{"num_attention_heads": 2, "norm_eps": 1e-05, "bias": "none", "tie_word_embeddings": false, "parallel_block": false, "init": "normal", "init_std_qkv": 0.0331, "optimizer": "muon", "lr_mult_o": 4.0, "beta1": 0.9, "lr_head": 0.00773, "final_lr_fraction": 0.0}
MLP neurons of a small language model. Each row is named by its layer, matrix (gate and up: input weights; down: output weights) and neuron, and shows model dimensions 0-191. Each number is 128 + 32 x the weight over its row's rms, rounded and kept within 0 to 255. Numbers have three digits each. A neuron's up and down rows have the sign that makes its largest values positive.
After each neuron's rows, "fires on" lists the tokens most often at its 100 highest values on Wikipedia text that the model never trained on.

L7.gate244:079124061144123150131184128145187112113095141129170158120098115070136131091181131093158158155107101119119163173155131113124031179093162161205136090071197105148164117112124158155094118149120100145121117121156097145128085140122120109116148098121076115149116112162150094099168146119150077091178197171127190119119075096174104147145124153115123153165138143164117141148146124183072140144192128107084134120098134107123201102169170116118088197096118111164160106144136099117161119176136070169136099152109160126130110103065099085135104134127103138097045138133058151158115073102141149104
L7.up244:168162173159146138126091175176160145078113113101155103118115074141087096071186124093152144089166123156108159165228190125085039115107138136143126115132072111141188072102092156139144114073136097134116098167145125152141073159172098107131129154135139132129136114124095117146091072135098130113119174086165151130178114098065087138133124082113066121099174130182128130146146106189149119118140148137093124089125158120140161166124160114083142165099134116119132125133109085000138141105126159136115137129190126139078142096058119127109138125157094162159093116143068165110164157082129125114
L7.down244:135106113114110117111170099156112084091141120186094086055171082153183095118028120132162110145077129197124118050076082144110140090147167112096144166156158114139116101127086122165124079147154191117101170105128136170138114060116141155134117155103132132130100164129168123090150137111142053147101124114116126153073139158137099115088106148132165117123128159135138111139169155076115121108108089127106203187123111106133080082140131198119171075128122153065166106148177139166115146065124159089109122092113123142099166125156152149153124165167165124108161174127187134170125130203180144104
fires on: ",", " located", " held", "it", "–", " place"

L8.gate314:093150071182125087083116098087119082149143093106115137184167087162068083115116083132165169145173142161160169132169089050118153083116155119177088157146113083122156121095118133160095103176080165127153099133165132170123109102135118127153102114232123134153136154144206131143147131151134127055147210113126114162148122149182099167121107099128155119164155171166095103127146121141099084094152142168145156133144082096191130129135082178099084134129130124152085132147156121126109125079080133176112169157125119176204122142148175145115131114144117099143161122189082126171084131135169154087
L8.up314:148084179077147115084110143134089169153158141178133122134215170067084119038157165179134152184180121100051149140164134101150117117134116162145101152101086101116164128139121088132165087139142122086135050127184110122109140136132089130103145081143156159138075072163156113105157087119127120116116162125130155178131128144168086174150159067154155173130117139133086141086136106149120099123097159206111165102133112109155108142123120137189078121108149102162188129149098157115156150142144137153107139138114182171146163105098147090138168149116149182156185065164116155198089126179162128119
L8.down314:172141091100121070139101137109079071144085159109200118143181149199172149133145094074160141101094106156111092095122125149136123112129134140162071148195095125116131179131101197150123129084093152127147122169153149128165103170106152172149108098148125150155114185069207158140099109152157086112124179095142130120061135094117187180136120140120121148142154085136113144113105132099108151152133148109130114127138137126110131131074106204134179077070141102096085136150139148122061175072064104187185185150088185146126102105158104146094114123166146117074140148137159110142114197094137129114
fires on: ",", " by"

L7.gate14:200134189069172108107115120125106151146146079157125164130174092179132096141156115089116136124051103081121126193120125152087105112148157120074155157115137148147119120082138083160103192146147177108106158102153105105161184115089089065142135193113120087131120088176095121089074074187100116103145140150121092113091135156129106136126138142115102148162092149130085156189135140126116097159102181125115100166188131119140090159105156159093203155133104138122182130174194122161100111173122143152185073091106164131168125091135117106173135148205092134117043121117127138104119132138165164126
L7.up14:186077100139093162129113102138129091111178117120172125122126108097102127128103179144182100124079073102101121124148149167093144184062107116127134140098159171130123107148102152165107152171121090106101119123194150163145100149066134152167113137133172112138171139097166124134137170168160133107087053135118088084167050172139102135128062199115181157161107172094161082137181123154159163107137161107074132140125141120156134189130133128160080151126153170148083132150151118184091074153129100158074088115141122087080098126057139104143083076152178117123090118129119158090120189175153159120
L7.down14:113167153118131164153112129098076103060162117137130163135149134089190104162103183143131074103123140161155103154127152113120112159120174116110118107087089126157195150120188115101121115131130088114114175095138125110136140118078082148172132120160135147169156171181122114105117206114096113178152120173152147107105139085159129084094073066149092161099121111114146112124057058145095140121094188134156117147136163121148166144130090135121142122126079166076104190151108176190105113118140182199079144153113205100099083168105091136120163104105127180130088147114128221152098115115085167102
fires on: "B", "N", "S", "A", "T", "M"

L4.gate114:161147089130126104111141202134063148144119097152147096100122150153063106167104079156190106147144153089071115149135107120155028154184099120181117137095111130152095148120078077194137188153140149132183085134115037116114169136144110118140130149109157125160107106114080092164125123078086137181112114174127134138128112129137181165121074103139212106145092115115111100162109153124090079106140188107104108100064093131083127192162105115122138128119135133086051165150174119134114114122158105146119071161133110154121152150146188085101147125137152125088129164083137148163141130120079080114
L4.up114:139092147122141177133053118114154080129054131179085135112086160165167106112103190121169129183072109129115080176115156099093146108154088100100158174143107116118109047108148095154148081100089101173188080125136074126147122156151173134143154147139126081110149120148127123161125067139118117095121072163146059218165131143095085149184127139059124130110117179080110135124140137154141163115161111181156135114115100143176159141139148087146084126091091139062183131138118134114135119083121187137086149093115145160157096089158117156177118115109106139117151091155108118165097112102170073081
L4.down114:153136128175080105092151146133117111145164145093100155167169109130120170145143051136107174115139161146142107118186138188118165077137104130081168123130149128144074151150090147053111105072144155129152119135171132110151138106134153157111135141133101154124142116143095126117116160180089066181143128125119190132123116107172128135091155113174146125136193157139119104115134143083115122088123140155218050164047131188154161146131101153132092177140146168253166123154086140131139153164195087173144152137093128109113120168122138085104116173161082115156117134135075144090174142100122156185
fires on: " of", ","

L4.gate293:154187172186109143121059156124172126121175110172146102107131172118205142157088117181100124192125075136087100159061146136136152131166129098140118118151120102198103137153142104144171174129105099174150130178127094046134123128127113157118118178155108115095168190167156135098079150090191121115149112163181068118172101145145120119234116176173159135201110130130174200137112094150141103131107166170135106141153109081111105116121110107122079114151102133099137074118169137085122171141095106125131140136118108082168132120103141128170105127181191128169125165146130159138126151153146108112
L4.up293:137137104138121155189136153153111115046147113081126080115115100141162171156092111149037115122096096170163173118112150137138123074146162111122101085143102124127093104154100067190144132147122083166154144195104160118100099115101141157122120169105153153108135146139101106147089138171122100121176170113117111154167143085073151147183141125134130102140098132068159090128073078114087062174140202145181119128122140140118110177147108137091106216108128061196135094153145147050126099145086114091153129155127133145188081153118112147130084096161102155157084117099115132087080087133157079127
L4.down293:128147166123166106101088103087149083120090140148120160122106176110118119096121182182121139141075087096105139116128118138144151154139115149105156180117140140163109150117124191119112133121111121081139146140161108139113081167147124164174113137040145085159052109117170123124122126114156118157118124184119067116153137186134101157070148142238181130122105125123086108206168070124162148143124136109138148158139103117074108133172158137135221100104139148128128098123088100171128136145168159122076189117097117073165110036145067115122156141136142096160079134171105150098160063088144090102
fires on: "ed", "e", "us", "al", "s", "A"

L2.gate248:105154121130114139101107174204171099115153128108150134142178139119119120052103083145062125134164135167174144167161136132125079164155178138117158181180153122128165052168093149138125097153098119151172127134122115187133169104135144159104028160111128145130126124117118129135122147134189124106150162143141142072162137141114108110162125171204125107160147167057110169127145110181083105126103091134094136123126108161201065136125134175167061164164151074099167115151123089097164145116136169075151068121160191161080169094137153110140114156139088127150143118081124159112065164092130137119
L2.up248:127141193183114125159138125170148105118151115083167151111165140118114129088143115101138122146110151135149116124143097177142066142122125168114146179155140090130127106198100100174142082134102081156173073056170084180144127123099091131115029116095152157160093146111177055139100111134129093128134176175138186104133148155112154107097107081189125146146151144081134141109099040053150116166115103134109152078138120192175083124122115127093114143143180070143159100137164126128145133152128118081182184152146186148116091097151184081127134103117109117123136111081103111114085123078129149072
L2.down248:122133056138110130040129130086108092161121109173141103108157112141152156163135144177143132144137143107101106135096154058140242080130131145157085083167162080121137162071146099116132179125133129116142154185133108083147151176146107129108202138131132091142171156188061121114169109129189218138108059122132128104161121113096133096152154182083129104131133126145122116112076166136144160107095118165147078089185081088117146141178127177174174146156109154118093131083091121147166134106118112183125111119169098112167107158100119153147170187113156100133131100144093147117128062156130137125
fires on: "s", "ors", "ts", "al", "ed", "rs"

L9.gate39:118158060106078141114137163102081111163134180141167191153115136147111101128138119120136115173161112156190189107129168169100121163126190122183104125113070092168133127094126117158150124093145163156111126140118113041195152121156110111147143159167089111120101126156155132175126174142125142139193129233149064116149104141109133134113092104136166079105126174153102140150111097152059158130140087124105181170154109154174103169119142182126143110090117075109078098130125068109108112137108112169136149108074189185118125191134147176133155087170142134075075108142157105174132115147168152116
L9.up39:141095082178104088152094100170133169126108164191183155101149150154091195111165122115114113151081174121151164143133104104154090134177177123111110091132139121145171162134133168142092164108104107087127106100159113129129080116138091088147112157156124115118098173103133154179132177136138118135163175073110129079105178101171200159092133138093136118115051177138126105110130125171125193212111139089134162083194127117176081121070083127088154124143103109202141161073138113092161102106140122107087073136097158144119117199142142120105166145144144173156079140168114104131123125164189151177
L9.down39:110117089127143088144129094137103099149094086097166105136152102069134087189100092121090169125193173166086042143103116138111168147097083216135144174065123127158142113136139076154102101155122100117196120160126159089109130139112120156169098084158184133158135132137134146116128092095149104105090145091133139179055078146122050107152155147151127185107178044130141135142152114060131085127109139190161086117088109074072112114082177136137155128178149119094090100159096117153120100085132164183154138106097116126160152116105141153119114120062118095115137113152116136120178110110136113170
fires on: ","

L7.gate200:078124160124138100147150158127116136132150164129108158082143174109111126067104123074072149150137117149145140107126082104127134076177134151091079127135107137153070116077140133087134166131076145084133156126161094053096149133103056058137173073142036113158087089105146098161185085165068177077161150104135151105151118143175093127105091154177194128151103192177108129160100170083201164145103145074116137129150083148135123128127102091173143125097166079093188084141130123177160141127151145092135104121127141147111136110108176133163110119111125138115109128125062134130142117169189146102
L7.up200:134202155156134129144109150148145115089098127164085111111148152080150142140131160076120188078133114164150111152133111080147102142162103150109096132130086086140142129138081110106127108136186043166170112133141132132045154116101147044097079096104189120135095073131121141147144171123156131148147176063111198117105105157176176164135086093147154074108086120136120052161189111137059166122106155168161052117148143182147143061076107144104138197101106131099116105149113112147105121148154156106107099121102081155133093188134111107114088126151117157141127107112116082116119090090109097099
L7.down200:117117185100152142154102145153142052118158085135131091119134115192125152153152141119115169136036126154136173130138122081081085123127117079101088174163110129126159141138145190152150097128097147095104141116193139073130210167138117143159114170141101151140123163115130088158144140114110063140152136099113179145167139093197127139068118151125102094116151137063146117184141059134181143113144178082128091159098134130128147175158128100138111082098209079101163071146114168137104152103074082169086140124096180112121105191126153169150133111068157146122097141098117153111112165073117164154
fires on: "H", " long", " H", "e", "L"

L4.gate343:163127086094127126122166142099075146081154122177128177172070131142176091140145126099096152148121145068152099102123131124191165172173121137118051188137114185123101129155192131140090128072145151120159093123074162115128128123136178128090212076118146109073113109139051073164082117121118136153104088098123141127122158155103122089119082116115127102178108152099098099144107118171086100113156156069096099078088113123088145176069139187121136098093114114110160074139106170136148116069164160158155119126116161226144131121181105143083118189108142136113129117115100163112089135150139100118
L4.up343:178122194086153122144112120148088136148081144099145107107106128108134156084100166162082106132093096200092120095171131138146118140152117107122161136178118154133121106151110161121059173117143103092208110143086053121066106159101136118150072156202149151118187063151099108107176119112161096140138120130150110123135156154108121091213134153084062140185103112142107140167088123147141105094127105078169141124124111109124109162106107161080122138045136088069140061121127090142086157092108073115102114112141145188125098109130171134134152123117121153151058152143090114141151181204109119113
L4.down343:110114145137157159150116112104116096150141096195091152173119133164092141180121129160163110098090155182108124107101097125142138104099104133100123124093151165140096099165095087113153114171111147176119141034125125147118110134174164169137104123128113166193123146143145140100129089143126143168144123111177136148122077084145136129097154091162123142116166094161183131205188171155195144122167133140156118160097135146143162107153106153123147158176133090160094137161113094104072097175153082110065114158116113115046142094153155072150210047241085167120142143102132124129087074114112116148
fires on: ":", " of", " from", " into", " than", " to"

L2.gate190:142125089127164113079168130081177121125131165165127162082097151151102114090125166165130122211110130119079162212102138112134111113132156161132110136133169150192147106105080063090146119161129108157045111193124153129171090143176154108113164107140146100116110137184106124168170135149165149139114117124117157118111095154128132128112146118148194134122099083116116131148194105107109146184125136146128099093183171160132056115114125124157094132112188162075166145090109130127099151147190079161157097109152152125115174132091126155155143160161109155093174172112114065164114150230081107060
L2.up190:099132169080063101131191175089184139118154166126121145129121147174072140075089136152114133166166148123107150141089100136167117176116161140138110087132173159168152148119108067106098164136154084138118102108127126109150104204123157150057167091116105115122098105156164117083189102136155159119134110133134129114113123099112158175053164113173171146121143106097091164137163124121107117168104119113102090087127131158061089123108181111072104085108066114088177130112181128082092134126120120155144086192113111119126145122104140169156139138136093097116142133113136012144215140171074083118
L2.down190:172114068194156136164139140121119051127070141115131132094096173136132115132131116124110104125076116134160107155162119091098134158150044135112135176097178108147135067097164185106152161112124167135082177173091126135152131118159130177153129149157096168141142146156137178110101171108124065104103129137044115135178083192151122099174099171139114089116139134188131119097159157139147106162124113150190144127170152143139131126127100170123144140131190166102126109095053103113136137156177097145089140033123192097110089173088078075125139140168179145107153112115123152073082165128142112108
fires on: "ba", "gy", "y", "gen", "ki", "oma"